Part of a small language model's weights: a variant of Muon for these matrices, 546M tokens.
MLP neurons of a small language model. Each row is named by its layer, matrix (down: output weights) and neuron, and shows model dimensions 112-207. Each number is 500 + 40 x the weight over its row's rms, rounded and kept within 0 to 999. Numbers have three digits each.
Before each neuron's rows, "fires before" lists the tokens most often just after its 100 highest values on Wikipedia text that the model never trained on.

fires before: "n", "o"
L5.down53:538546565480516437478426510438501414492540457486509493524477536578526494395427521499486526534485506548411498556491514505546449447503450528554531519440509543459494501498561487524487528563481530436533541498475489519466462427499544504479558523535440488549405565496505516497488549512478480426

fires before: "ip", " the", "ing", "es"
L4.down370:564454515516485475496524499494505551517490492527524493545466493491527467570511470533461481475504510509411536526478516440496553548508488532495493586542546569537495495458515471517438557459577516500627444485512485458536496516507547521509496421513563485409490548568577508466531453387501544439

fires before: "e", "ed", "ion", "s"
L3.down883:504437495533484458528485544554516512450510506515567474459469488516565469494522501494563517518525523514405548481489519561501511561450506515577522514534478499475447526505425459522464533394509494544522527517508467530480460507477480508430513503399489481526465529533480484507442447482507515471

fires before: "k", "z", "an", "7", "8"
L12.down775:478468504476453456546528532522537586545455531521505540449578559534501471466553550474514500508547463455454490540507552447495528527539534522447540507534520508527518544486432488445492495571545553604530508541478525551513513500459495410577480506555534466481544466537570470494512505521507487493

fires before: "d", "ent", "ce", "t"
L4.down887:551531517435533509521474543471501426532464548420534383560464463516519462505610442511491494479523453500536412425527513558472512492502529515538583517573512548467518465544499567527526518500465527492582548539472539522467466486526432511505473472537524403516413469503548560558497468520444582546

fires before: " |", "\n", ".", "on", "ol", " 19"
L8.down273:527445554558533513476479573505480494534507479478520543519493557456556528495475519496538516520453506488462474452504448542510547459446588431534490446542412510445486516468500522436535460436530467497493493457533511513493479479448457420489498513515456520501528470425433468575454516566456447465

fires before: "s", "d", "j", "g", "v"
L10.down906:489503525488527494403460584480486548559532502533511472555512496454503518518497506448486517353440511485525504478493490528495440461560485473449531517477508532460541539529550499454496533527468525533497493526491521546506466473500455564467586561458532476466449541502527500497440514506531535511

fires before: "n", "ent", "r", "v"
L10.down120:507506544509468563474492453436458543534488525502500564463531552585454500580465579535466472467459518587521467519522421486480489516471572563544483478524494524459462519531477447449530430437556514605471487468474562544478523536486532458536520416522497461589455505495584548499505506638569478496

fires before: "ly", "ig", "t", "l", "le", "s"
L5.down535:550466481541478522543514489548454508520502533538529471491478459490532535463480547390545460489463489522481505497530465549512469510449564512513504491559514465442550462460461541491559467519493575504478574659482536496479418537508529530471467486489529495452439516457526485426520454534449420467

fires before: " ", "ent", "id", " of", "S", "er"
L3.down836:566524434522467445401478550559496526518548510511506528489490531385503489459507512512560485527444561509467475549450486481527473445546451457525481442575479484467515525452435468533508457507484449433474573543550476543509464465543495511559465435466493442495478516509503510461470478474534543493

fires before: "ra", "y", "ist", "ic", "ep", "ust"
L4.down419:527540429581550495447570540523533514509531506532443534541542492514471524520466549473611462491514450506498528492430411437441478545445491547495493490480476529526561477518607497535545498479537410523494481455546512543465530466494520439453459467440487501479479487482509546542493528536488431536

fires before: "t", "s", "f", "st", "d", "c"
L8.down660:526463432508476521498481546466489490558486535437489493481534545505498495519562578452463437445540586570517459464440491524538436447446475466535480554547491539534473552475547578489481512446521457519541535518562501481488493505550473548456468544489609462503554474504507479513514465457476570548

fires before: "9", "7", "2", "0", "4"
L5.down553:463542569498446472492554507487570519520474466440484495487502446518486429503441491438493527528496548467559522523526495518488507534419487450498484457521523554471442509541540459490488481471546508507520523489499446509594505496537458547438463502476470488453451488531503560472522579505480629451

fires before: "ol", "s", "on", " St", "em", "5"
L8.down856:535514462534510530521492497468505493494554467446592506481535510449493534476532494513495471477468486582532515470459542499535488515561472496476549489465522516468503499521504505552555459494434531546507543483440496512508475480480427440467485510565535449508494516530516521563536482467379460436

fires before: "ation", "ol", "at", "ew", "um", "am"
L6.down170:484487503511563550497478485489468454456545495491513557519466492526515534597508458526559451508523460509520499486478455456506432523509461535444494451531486482511527514564514598498526549492406503503455565489551511527468449435505502508529471497521415520443463529454458592518453472460494493514

fires before: "is", "se", "gh", "l", "ions", "re"
L7.down508:447477422462525428529532559543561540460549460498478522532514511480553530470463428500465541521536499449506547529564527477476452544449528543507496479494435500477445519490469464533581511428445398512539469563538502511465427548425505453475513507470534533504550450509540478487491519501524481416

fires before: "es", "ce", "ing", "or", "c"
L5.down874:533604532469451431529486498470436551550526514500562453498563550527509445523471475440515486484437447545471588459494426507503502572487514499447503581489499480557546524488536510523464465498487475530530497401507498447574516497533525539481468570458511419532460507443531473484454449456560483465

fires before: "k", "t", "ed", "f", "end", "an"
L7.down71:465509450492536436540472536487589481502555550460500516504538504501436464456575538471493514450510527436418451517468617453570456564592454495474480477489499387554504498491552503504489458508556445565524612532541470489498552491518467479499513473440497511506528524501581437508501552479460559509

fires before: "er", "r", "em", "on", "ed", "ad"
L8.down446:498492502481491511489518473547553475449554490468474496440557513529479562442490437502442510536533447476513538569493579536546475505468434524477492458502568559436444497494428496489520462553442552470492509503528455537533483499476441470467502472504465508528449474512544409479532543466531541573

fires before: "in", "ic", "an", "y", "it", "i"
L5.down204:424490464513499492497508524457547559540562553529493530469398497435450578524483528545543507522536473458426498464499528526501473506468497494470488481513523509597545555542531449568509466440451468503538507425480496526479501448445503465493524545427466529493485532577476528483438534493522500450

fires before: "y", "ce", "r", "c", "ed", "m"
L12.down691:472501491444500528496494465460497500556497449441506535426497519432545534492479484508432526373479474409450558601504500522523540525468487506556434572489512439528459530423507472497537482474513487476453508459483460582574496485503447453575479488529446515443560417514586449524508488427446452460

fires before: "he", "c", "ter", "es", "ary", "m"
L6.down227:514465470454523507468463593553495465508501493508510468455511489485553479607480492498440511498529561522478567544470524505543535491476460505533471500491537471521398412536519482479468496522539550431507538453531471417554440506488498514499487510508452510508480460543475534548508509438427510471

fires before: "n", "al", "er", "ur", "t", "up"
L3.down320:494535518501449516402480547561489452501451433526521491512512468488472472497475444464537491506540536447514558575564586471480460485426521507494548458535525463490528474592549473530523526512463497586567494504551426513531539465439559538476520499476449516488553494461466435606462473417480518524

fires before: "ent", "ct", "ion", "es", "ation", "ut"
L5.down766:542474486479532577518553589499469522566543556525489490582424535476469525588504478521378440443432516574547487431519537502482521553529501501450523498529518556513498474493500569513451564557504552488494455504457477467462518495461471503486551423469509484470497466465500538519520482599466418486

fires before: "ed", "ment", "e", "ing", "es", "ent"
L6.down342:481501463477479505519455490549471497455566457419462522479537479495544455469521478513504568498504513547530461454440461565495495450622533563480558496504489485494501485497450500483628458459467512496442560482514483612540508478486511571463476515587482407438540486501469548517497531476475534538

fires before: "3", "8", "2", "6", "5"
L12.down358:463504581428462555430499512497438468434497499486547539525501504475530440503529481447487514473494449496488483504510449479472485460544493504495483482526492508510503506505448490458509528479502452561480554418572576538512510528461557504543424506432498440504503592503558500491491442437545524594

fires before: "h", "t", "p", "er", "-"
L4.down945:562552510508446510563549489459540451515543579494494484536521477471483437581527507512538491448630475563490565510504513473494441513465503493463417509627489512528476516509530491536512470482461437490474482558461415593471525574480527526473554482465548452454474525483515476504521527524481497472

fires before: ",", " a", " the", " be", " his", " that"
L10.down950:451444524487429535561468476469584535501470491487536475488598532530522502576487508548497505550505571575451530485517475509515467483510502482517475459555491459509493516427426555459524403515531472537445479539491542528499411499508541503556509498469489465538458464461524494525464532539452587522

fires before: "s", "er", "g", "al", "ge"
L4.down998:488552504496523463448489467528486410501440505510493481532507550510551506499511478455509429470570514591489492483489502458469436463529515493518493476513517435463430535511559441471493538559494465499549517512501450526474488434474461539524486508512539457504515468436521508413490498482517563462

fires before: "y", "ic", "s", "ce", "i", "ial"
L6.down252:547525405441505491473462514545414494507483494532523568495455513504525501448523534577576433521490503448546568442500545481531470532449507521516501491490498459491513448504537478465601535507507521514558558476644526467492469466464505543480513492550539510492481568539500436563502466503475483515

fires before: "d", "ast", "nd", "u", "ar", "x"
L5.down802:576451475504529485443460506480554442446514520505490383508428496545561493486511501484526508515462544501561504537485417512502521492528487541501539510569427488542440439504457534510505484439469491448515523481478453521477495543518470506511518431453447517480460517538533509531541443551479541549

fires before: "in", "ra", "r", "n", "en", "ric"
L8.down325:522467490497494475522522428468492530466509552545525467498485526473445507533558458451466497499469458631448574534493486504502478503543481445483469565476530447478459554450504472523549512512600507525490483491456466514506434455483452494500471491471479546558444495477474586472413566591510521506

fires before: "r", "p", "er", "en"
L5.down770:481541553529446456530498494492496463453552506443437505559539440489500437592442575489474452510473505604509423486475493457529469563530512535539498501472455471458526454484493484478489493534464516458444495498491468499398488534491599507528488481428501519452492536568491474491486485529536529509

fires before: "\n", "ain", " The"
L6.down438:537487470493494456519536528539491471520499538493525484513477490556489521460539603500475540547565473524555499465561490525505431467445469557536482473494447525515518528539455483516436535461493446515535402451539508501513464491494513599442467454494454510457463446574534521476500479534511530578

fires before: "ol", "ed", "ing", "s", "ac"
L4.down209:483415478580484522506469501436505460526534444510506475493576562541497506451481545466555494488466509541550514446502503512480526492495484505551450518476536505445514517536504497537475475500447489561474522525395510623507499443434495539519560492504525503524480479417473512556450466424445498496

fires before: "e", " of", "es", "ial", "ing", "id"
L7.down912:463487465473441450466435534508500524550507501476548504494511530507487509478473529536547363522509581514485516444514505529383466572487535441520566473454474576468496433544476537553534508563493462465502486464451466487522455462550524508496519456517431530515493419512458563553498587514548516580

fires before: "6", "2", "1", "7", "5", "4"
L4.down777:443510517528499544365445524513545553475411510564474476469488500473507513432485491530505503489528414534432489467456526481479482402476501483549517461539459527477495507488498514465547517494503517515570421412502522582474405523509482492480468469505552449539489479528527467514484482552535545542

fires before: "r", "c", "b", "on", "0"
L10.down810:440454545482495511469480467475570497509457489504428484480465475534483516544459502467564481501458501496459557531499565509499501462508455557495445517446554502553526483435483545522544528536482524523517559514534467544542534470564448539481452502535491479521427482523532504507547516487547466498

fires before: "t", "ter", " to", "at"
L7.down809:465514515486553509501490538471495501463478506583441487501565454487501538462513508490533486470542524559444472448531552537547455485503520536519546542421466563525493412490545457449497540515491513475559456484471521493532535523570435481534572494527533499488517515502554531463445603609524553467

fires before: "m", "e", "le", "ed"
L5.down17:471484505532469515422453541531524491553569515533487475498523520533453424509555499531443542536512503469547458418467504470531489471519490532467528521541570439557428501501558550495509531528563503505458591492482419527490414532426516475517465514569456467487463515491453552523440418526497578582

fires before: "5", "7", "6", "4", "2"
L4.down535:496503509557499449547501473517490519533443468529484456485493512477469472483525535492499445540431478509439472521557498519510471454414498490493509530598510460553481426532477499570481488508456557438593479537509495498551439489556493518501489529449493474565470483464522515459442553528519575471

fires before: "y", "t"
L7.down429:430551543470511486513473558435499538505444515566482500515551461402471514511477497515515461489464461556491585444510444489483493498437478426507565488403445491569470520496504507485532502530448498542464471545440536504484509464534503509542507512523600468456577521540507483528503510502556497465

fires before: "t", "or", "p", "z", "m", "l"
L7.down79:507471522435514544544555462554488486469512512536469500578508473566547463531516486512454396499540548506515523498529497492473528542539553491548454508524470560529502466472480481496493484557470494511470446514516563466485406396534481472534490506456577540531456538434472509563531508511462503528

fires before: "on", "it", "u", "and", "en", "ad"
L5.down359:478506535522507445490490545555482439498442498450474465572531524471563439455424476563505524500515489466501440419452521516456520486508550507602480516524442491486432511482503471528471594455450463561509512492529471479444515513557434405481521496553546512504476524537541507556469481509405535422

fires before: "ter", "ric", "it", "er", "r", "ir"
L6.down350:461466498494484436479544531499511512465502486509534446500470466466498558526587442435497497506475548502538563495535519504478466414592528541571524434488425507554470530519500550457526520450503490480547470545503513506548468508517542484458419531483429504531515540558505543537480505477523532505

fires before: "y", "ers", "r", "it", "le"
L3.down846:487478485472547497510577514504524527513468470535446519463440536522506457551460505474539518497448546500458471482563467509467474351524486497653487439504512509463492504501490528523526519448503440516517553491487517501554539482517540442488516448546519517461418565494546478545520532539566483475

fires before: "ent", "en", "d", "s", "at"
L5.down689:515409457481516444463473460522528498451503478554507443473484475457558572567458518561460488478583466444550490449482467500521513520460461441479458487509438488479489469512519541448517533541513461501466480561529509480513531488538466552457586508483551552475471555506523560507483436522461575590

fires before: "en", "r", "ch", "ment", "her"
L3.down313:466448440536445471528525514586518518474469551544534562467472580451503531502455463452568476544511543521473513562540457427501524471469565487510557541500503527506536476534539520514519447487507478510458565488535505543403479538450452488467445587509437522468564518493510548562540470502539500472

fires before: "p", "c", "t", "g", "v", "ce"
L10.down962:481465519506503527512458481463489544503502557482544522540555520449464457567520522511472483507510462506554565453542499505500530499500445534459491539518463481497478526571444435418438464511433491501537383484495525501554398444496472454475476521535469556473484553538459476522482558528489506511

fires before: "l", "ed", "le", "ou", "an", "et"
L5.down746:506454532472463463489427545488468503489453488474520428500525494516425434487486506622503457539566464479498473464444485518376534456512525561523425442495548469492487437520524591508550566590537495495523505451459474458469474487526524608479540504482437555457554493530493491552460458552526522467

fires before: "id", "ent", "or", ")", "en", "."
L6.down217:561473540518506529452500630512530608582544463508418469485492482465453432523497488500537470456503478510482537466499503508488443525450417417526448445491547521526576503492508488570524494483542431533521471522475499531537526462456550526478477533465512507487499539509501473429405456457490545501

fires before: "t", "an", "p", "it", "ra", "s"
L5.down59:489439507503475556543540475428441566498479465550496562509588457526505498528505456523483462485463518556524422511532535533517520450508435502523506485361492528549469552513439459441447509525505501531488513487493473495482445516478528533574545516483498518510465527511498486523511433522553468500

fires before: "m", "f", "t", "i", "l"
L8.down447:473559514530484489479481476539435456532460457444477445471503439502488528502522516508481548457520480620484470532520477459473495461466572471507452475456562550532530469483521486520548481461457529456513450474555569464477600413441509491487457520566527537477566531439478509494479484487496504410

fires before: "d", "it", "o", "w", "es", "e"
L3.down734:460521467560534526448480524419500496517561483506429529508519491536457553490544524569595422464435492462525504497482518508436436474537492492552498517457459546491491496477581436509536584502480478482521560437463499466538472486525540555460489499547489566549499457545471435530428495563473548487

fires before: "\n", "e", "ar", "es", "o"
L5.down278:525435466432510485477515484538484499461486502555569530509541506528464548490525577521529499488512457543499549449534572511621510498515531495400518519440530491563569462455493514478525546497529533504467446491546505529450504529434512595498463478481467543509517535542540530445520474485505478538

fires before: "im", "e", "r", "w", "h", "er"
L5.down30:493445528503490483557502512469504504530446503525466496493510467413434491496453471469500557553518491521513429572481503442518446468550460483483468486535505562518525445480446485549480542535473461551546446536507532587435509495548542521509476531487534485524467443506489484513497502494508532424

fires before: "n", "e", "es", "t", "ing"
L4.down946:550434443453468512490499563493483495458484531585521467497541475497612441529468534448491460610536532529477578444496450480415498487476399488506519535456508532549535520488481518438537475497458427525474532525426535530546498575491571532452524496508516530539524458547575505455533443519454503443

fires before: "e", "\n", "et", "in", "as"
L6.down206:431446536515436553534569485508498567507487483539487481601548533508427559425492519512513452428576567444462481458569448490562521570480485444545501477504472483479510447463538543523590497436434479549526509465480518483497508495474534549506448489483454504462523549467517489472466560452531495433

fires before: "s", "d", "n", "l", "w", "c"
L4.down210:476438493564518529522403568552434536489476458521497488504483519518406545469578443582511498536459542470496481504513523491549480479546454516484456511513472533556547534455512515484553499470416530565492549513522535513488483528435505521445467493487429519492495494493481524466470507493458589515

fires before: "he", "or", "e", "in", "ar", "om"
L6.down810:529480532428459498481431502530481442446507426498461564527530614511549536534522440526368526479542462565552516524514549422489569491509581483414429546484516528461566524513448438500488551502503575490511477420535442519484459502536513536498524453463530465555468526478490563545475481480459510569

fires before: "on", "es", "it", "ist", "r"
L6.down979:555521547500541558477438510476470512487529465481436489495496511480496459477458551514488453571524498488483430512530536504506607545470503477550476497495552507427468487475486433513450538528490453556495469424469506481482547493503457525519438522494571484525608522475506469524486451530484554481

fires before: "ion", "ri", " the", "or", "ive", " a"
L12.down720:484517463622509492535510505468510534511563480535510510506538484576486539541479414507440462444491434553527565462563472459539539544576509489488505476548524483459468544492407552447545455484430501570501460536538447492491586512511508503459492524459501442489500506464507446473489475569458502500

fires before: "o", "an", "un", "u", "e", "os"
L8.down432:509504533524522568501460446490548505484561520494500536462570497602497505539547511557479394434426544483480438518498525469522565509533593540549452490533475524478610466536560447521451594459417468555614464521477558522491512512538550517514531474516457504454539597410507494505482514429507470501

fires before: "h", "d", "a", "om", "ame"
L5.down617:530463502491527512502440532523482514544499497528533517491505455535455464427544539511467549414458554556491499526448518446471481498487513550474479537438534509538539486496560490534572490536508507477533532537473489557492504478425506466564532560480487508485418480452556481502538522608518525540

fires before: "art", "l", "end", "h", "ro", "r"
L4.down238:535436495502549521456530529565504505415454532455520491507491483520507578551500501523547536487468539470506525524582546479431522495500512481561492502522414528514545453466534514524487492496459488552551506501484544455484446476517453520483463467461608521547505542521526492507594482490513484466

fires before: "ur", "ou", "er", ".", "en"
L3.down215:504499545493552524491482503526506507438495520496454450494494510471480470541491448506490536469435469538510571448499539580465433508558476484524450494577474521537459474488489466541516553485463449518521506529578431500513562520537599452501479454513484546502492589555516536500479469504493489449

fires before: "\n"
L7.down540:499430550529454552491494515470490521474542571503505517506526508498461537523491486430552489559476496530557517406561482543526490520475544525509524426543476487450485498486474429476512481531476465600516441510515500518452487518507477443535512511492471545464490484504482478446452512483494473493

fires before: "ct", "t", "h", "ra", " in", " by"
L4.down123:546563531467536471470466473492439478471535477466511501521530539475447509522482492547506450487582521515596470486481558511443522488511464549500434462571555535541524535462524573448467488497482443429479491488524476533476497457521500578439534434421522452511444492474495416498510532565532533435

fires before: "s", "l", "t", "m", "am", " to"
L8.down257:543445425504472477486487539528509440459549463503527512592463545489522543552550403534550444462575477515569568474513484423533520527519559430471488459522444478500472495464465454494521492559472498471559499548492541462474444457513492490439519462522605410513526437418496498514445472514499525593

fires before: "ud", "s", "as"
L4.down479:592541490563519496515470442519516502477541461522529405513416453570586523454496485505528487527524524524513519514511477496500476391544564502463523485529498497550466562461561462546435497541507561487500532491416526451431492481502440489515475492531496452499528572526471583571501508500443538442

fires before: "ed", "s", "ar", "es"
L12.down243:559511489482568505442515555560473530494533459478498503443433506491448496476497595482530483479487552532447450450490517557486515561493467452520484486527527450499501524482537438488500538451500491511429534498489451484464492488509536535425539468510578545547591569529414536485423478412487456502

fires before: "at", "ation", "al", "ated", "ut", "ate"
L4.down678:525433499461457521480509436551439463426474533516539465528496550509514552554546507491527391555486532459416496504500493467521526505475498480528455437489502516529468529504490431532514486487411441545547520530491552494493495455513557531533442446415475537454483533512436543439523449443513514516

fires before: "or", "e", "an", "v", "h"
L5.down448:404466507550530530526539454489498466507479397544508534524538570509481512567539552575500449476516490532468480557449561556475481526490503466457533543527431447538511414506514508475572516505451514480539520541560481600508404425508444549530445462528462517492422532534474508549504491463530519498

fires before: "\n", " a", "S", "The", "A"
L3.down1007:550533468519499499486491530477480451476529530509445471499519550505468545546518535460514459446565533548564489475474423447516501510515495499395568492505500497544497458495489518437558505487506495547504499436522589540505506520547519500493586552487613451519492505493497574471465472512543534479

fires before: ",", "e", "an", "ic", "ow"
L4.down644:385480469472422458452545460507549471482508491489522468527474472436527497494510522470489513554501444479490550507531548473516454543546526496459483511481510498518535480471533548532549528465521569459488548607546587588526495521560457501446478484501457523474488449515490510530496535542470557470

fires before: "n", "i", "t", " be", ","
L5.down82:455471515526554539508474502484468544495487478454459486551599542503472549502451514528522466482518502432476503515479506514539459503543516539453511522518509468506580471503527494511510461555482527545537551471499481558443377451468541520516530458453464521477487499499507530561471571492432437419

fires before: "n", "s", "in", "l"
L7.down884:490480536511507496475490561557471487450537480541493505450460567473427490437542520536484574522409537489478405481460501525472370513431461537504464552521469507469566536515481467480585496575529441534513563503520487502526443529469446518506494435471434551470441491582548501535507585454534527479

fires before: "all", "o", "y", "oc", "ad", "u"
L8.down753:481471509540571553542466496495543518475578525486494480421547468507472439539493509538551497485456498555470476457486476492414485520488511527443494521480476471471543403506452540498518515445436484504495501469481493500499493511445503505483494514561465459566469544526461576518530510499519483561

fires before: "ro", "ear", "o", "l", "os"
L5.down253:548542454540557520536455526509487456466505490542536453448432431534568517548566528501487455543464477461465481537500492467558538548471543506558471545465611544463535487516508517522432473555479493528455471486530439487448525516487472516422572464483507506464518565483463485507559499542483472511

fires before: "h", "ity", "l", "il"
L3.down38:535461474543483571482502573608496487474530540502439495550522554465539501517497531527487546525431439486518510544481456450412585455507476476536506532467524513493503458521475452497458490486474479461530506488527451538478475484496435491570444445463528437490467462423439476505506543532504476505

fires before: "e", "es", "y", "ed", "s"
L5.down430:517481409470468485501464562478510522449529526533527526460470504505465530506564460505502461508492542410484543401501548523505450535483486444525575552496531466502476523511475529497515490464425560547516477542501481542534496451456597510514520472557502454467502496504520493477498471470521549475

fires before: "w", "b", "al", "her", "h", "a"
L4.down574:473493495509486491532475483494497481472534518516541503483497546514518560597520506507576476480542427507530522446475523488498469472612477456555491415480482491452494484502556552540480496540462501444492553446510456517471443526454554521505448484495471547518514509455466465544491438444517559511

fires before: "o", "e", "y", "i", "or", "h"
L3.down410:519456474447501499530507471485453436432541558517475549481448474566507535470587497505516557492533484514500487475444487444496533567483485526559535447528495476472493538596535556493541541417440532560503500448554583507535506506487524567501495469456492466496559512512506493528472519452480495469

fires before: "all", "h", "b", "r"
L8.down345:550538477572435471574543510491449479509553414493501466421547467504426514519506518527503563575535546488546500478504466489473482493478517506513475488477515548539544561460517553627491432519458510519486554428502426514452500477514508513498436492453461556519500508462543558455481485448514491514

fires before: "or", "r", "h", "ar", "an", ":"
L12.down300:523398433481524455484466425513528518472474556464447528470504518499455546540510539414517466503502494496526479485455489499525424551460501461529489564472470517508426530526539548453492518521451548500515531546555494553540474562531496492531510542511547439451427628483448460541496520387499543478

fires before: "v", ".", "x", "w", "ac", "z"
L3.down409:509456478539463462474544439570606489493563476525526525546527465455564510409527524436523552456503446491559438513491501429441529521500461521460492478516476500461416470501517524448477547582559497515513524470517483570517454519495522456500480526421497501479474430465510517484467483522530502529

fires before: "ow", "S", ")", "ed", "er", " 1"
L3.down85:508581515485493451435470472498490451484523447529484488523449480552547504574506525485478459452554544511510519496485435517470481538553483512538563491479547415500518451510460497506445499493436462555462527484489560532475464560577383602504504472513526444494486490470530487481492432511464445539

fires before: "t", "p", "ect", "ed", ".", "S"
L4.down206:527499466551504513540522435546529515486473456502497511417450480516564492521484466499460479527573494539564546457455502521538528481509446425529479482536610480557518498550449537425423406477511523467547570468492517565518524582522475525523576509545539491489489555462524411504484408492527486513

fires before: "s", "le", "ent", "ac", "d"
L3.down811:515475463524482576506525474478426597492478456509499475482507531574481465518509495442563473505542489542478460586480500468548540502398479459526563479477511477560528466457516502538512423540455613497499474562496477466515503504568416514513559548509585557419525524505518519444493483472454489486

fires before: "t", "i", "ial", "c", "v", "ce"
L3.down737:566519449478579451527494504479559529486473517536520531459548508475506464501507520461452463505526470514511472516584450468499440474434512532524522450555532528458503477554550583487467513438505467520514438502481512498527463514513521559501483496437496485548512553504419445516518544496532465494

fires before: "o", "el", "il"
L12.down478:594470475514576435503588491530515501478493543536465567455529520504526487481470505482515537527563507563514428559489518448536408429476504454505469518514523513402595503522501463481537447482468471477507552441511456490509471423476459521406525484561472517565473464581478446507487478529513456510

fires before: "ers", "y", "ot", "er", "g", "\n"
L8.down249:525506476505511463518553460493517526477434610521466540459508450456513512450463435591537523540536487432535480494541460583486504462455487454529518452462493533532436495450479490522492495519470466454484472492517552506530523549466537527443536514482475469531551499561459527457559498478510514502

fires before: "er", "r", "g", "re", "it", "h"
L3.down47:580544571491519468529588444442492505514471496583499490544516486491448437524499442563491509452522446558477524549476516453536455473513470503495566485458459502482486484468577511509481470536530454534513418512519530518464564502537527493481532501435506493520506499527504494515523482431547511507

fires before: "it", "o", "il", "ack", "end", "em"
L3.down531:518485414518443477431443427535526539499450428458469512464454520586446436579471549532503502446511540528549463522542508435482592535537480516518455513544591496489522510590488520531436522466402438485460440449562478503400475518465484488444436489505508535476462536511523479565483446519523483478

fires before: "o", "er", "i"
L12.down492:481584390488514496492427483508582503556442503480465467540443491500477490571469431469432543476506469543482548530537465486558505501555514560516551487470531538489447472539517568512537593473477586501494451484472493454493516450517493508480447464443434502521555454517472453533496516441491571484

fires before: "d", "s", "ed", "e"
L3.down268:525573527428542485438463476479493483413501444521484468486472532579524500467535468467516452542490537557554515507493521498544522427437524501493527462488548578451448535525510518508549536480560436467527539453499431500500499514497467510464481559468472488505534529519462513528469504505487436510

fires before: "al", "ation", "a", "es", "ing"
L6.down150:543492424449466545455540537473466442525500509462496473511485536490493452507490521486502458488557523504575483525519510489529516511508530507558497472505544536465509448544530469459493526465499502521502455546533508487556487496483558548541574412462574466549551506489489538574579513496459526407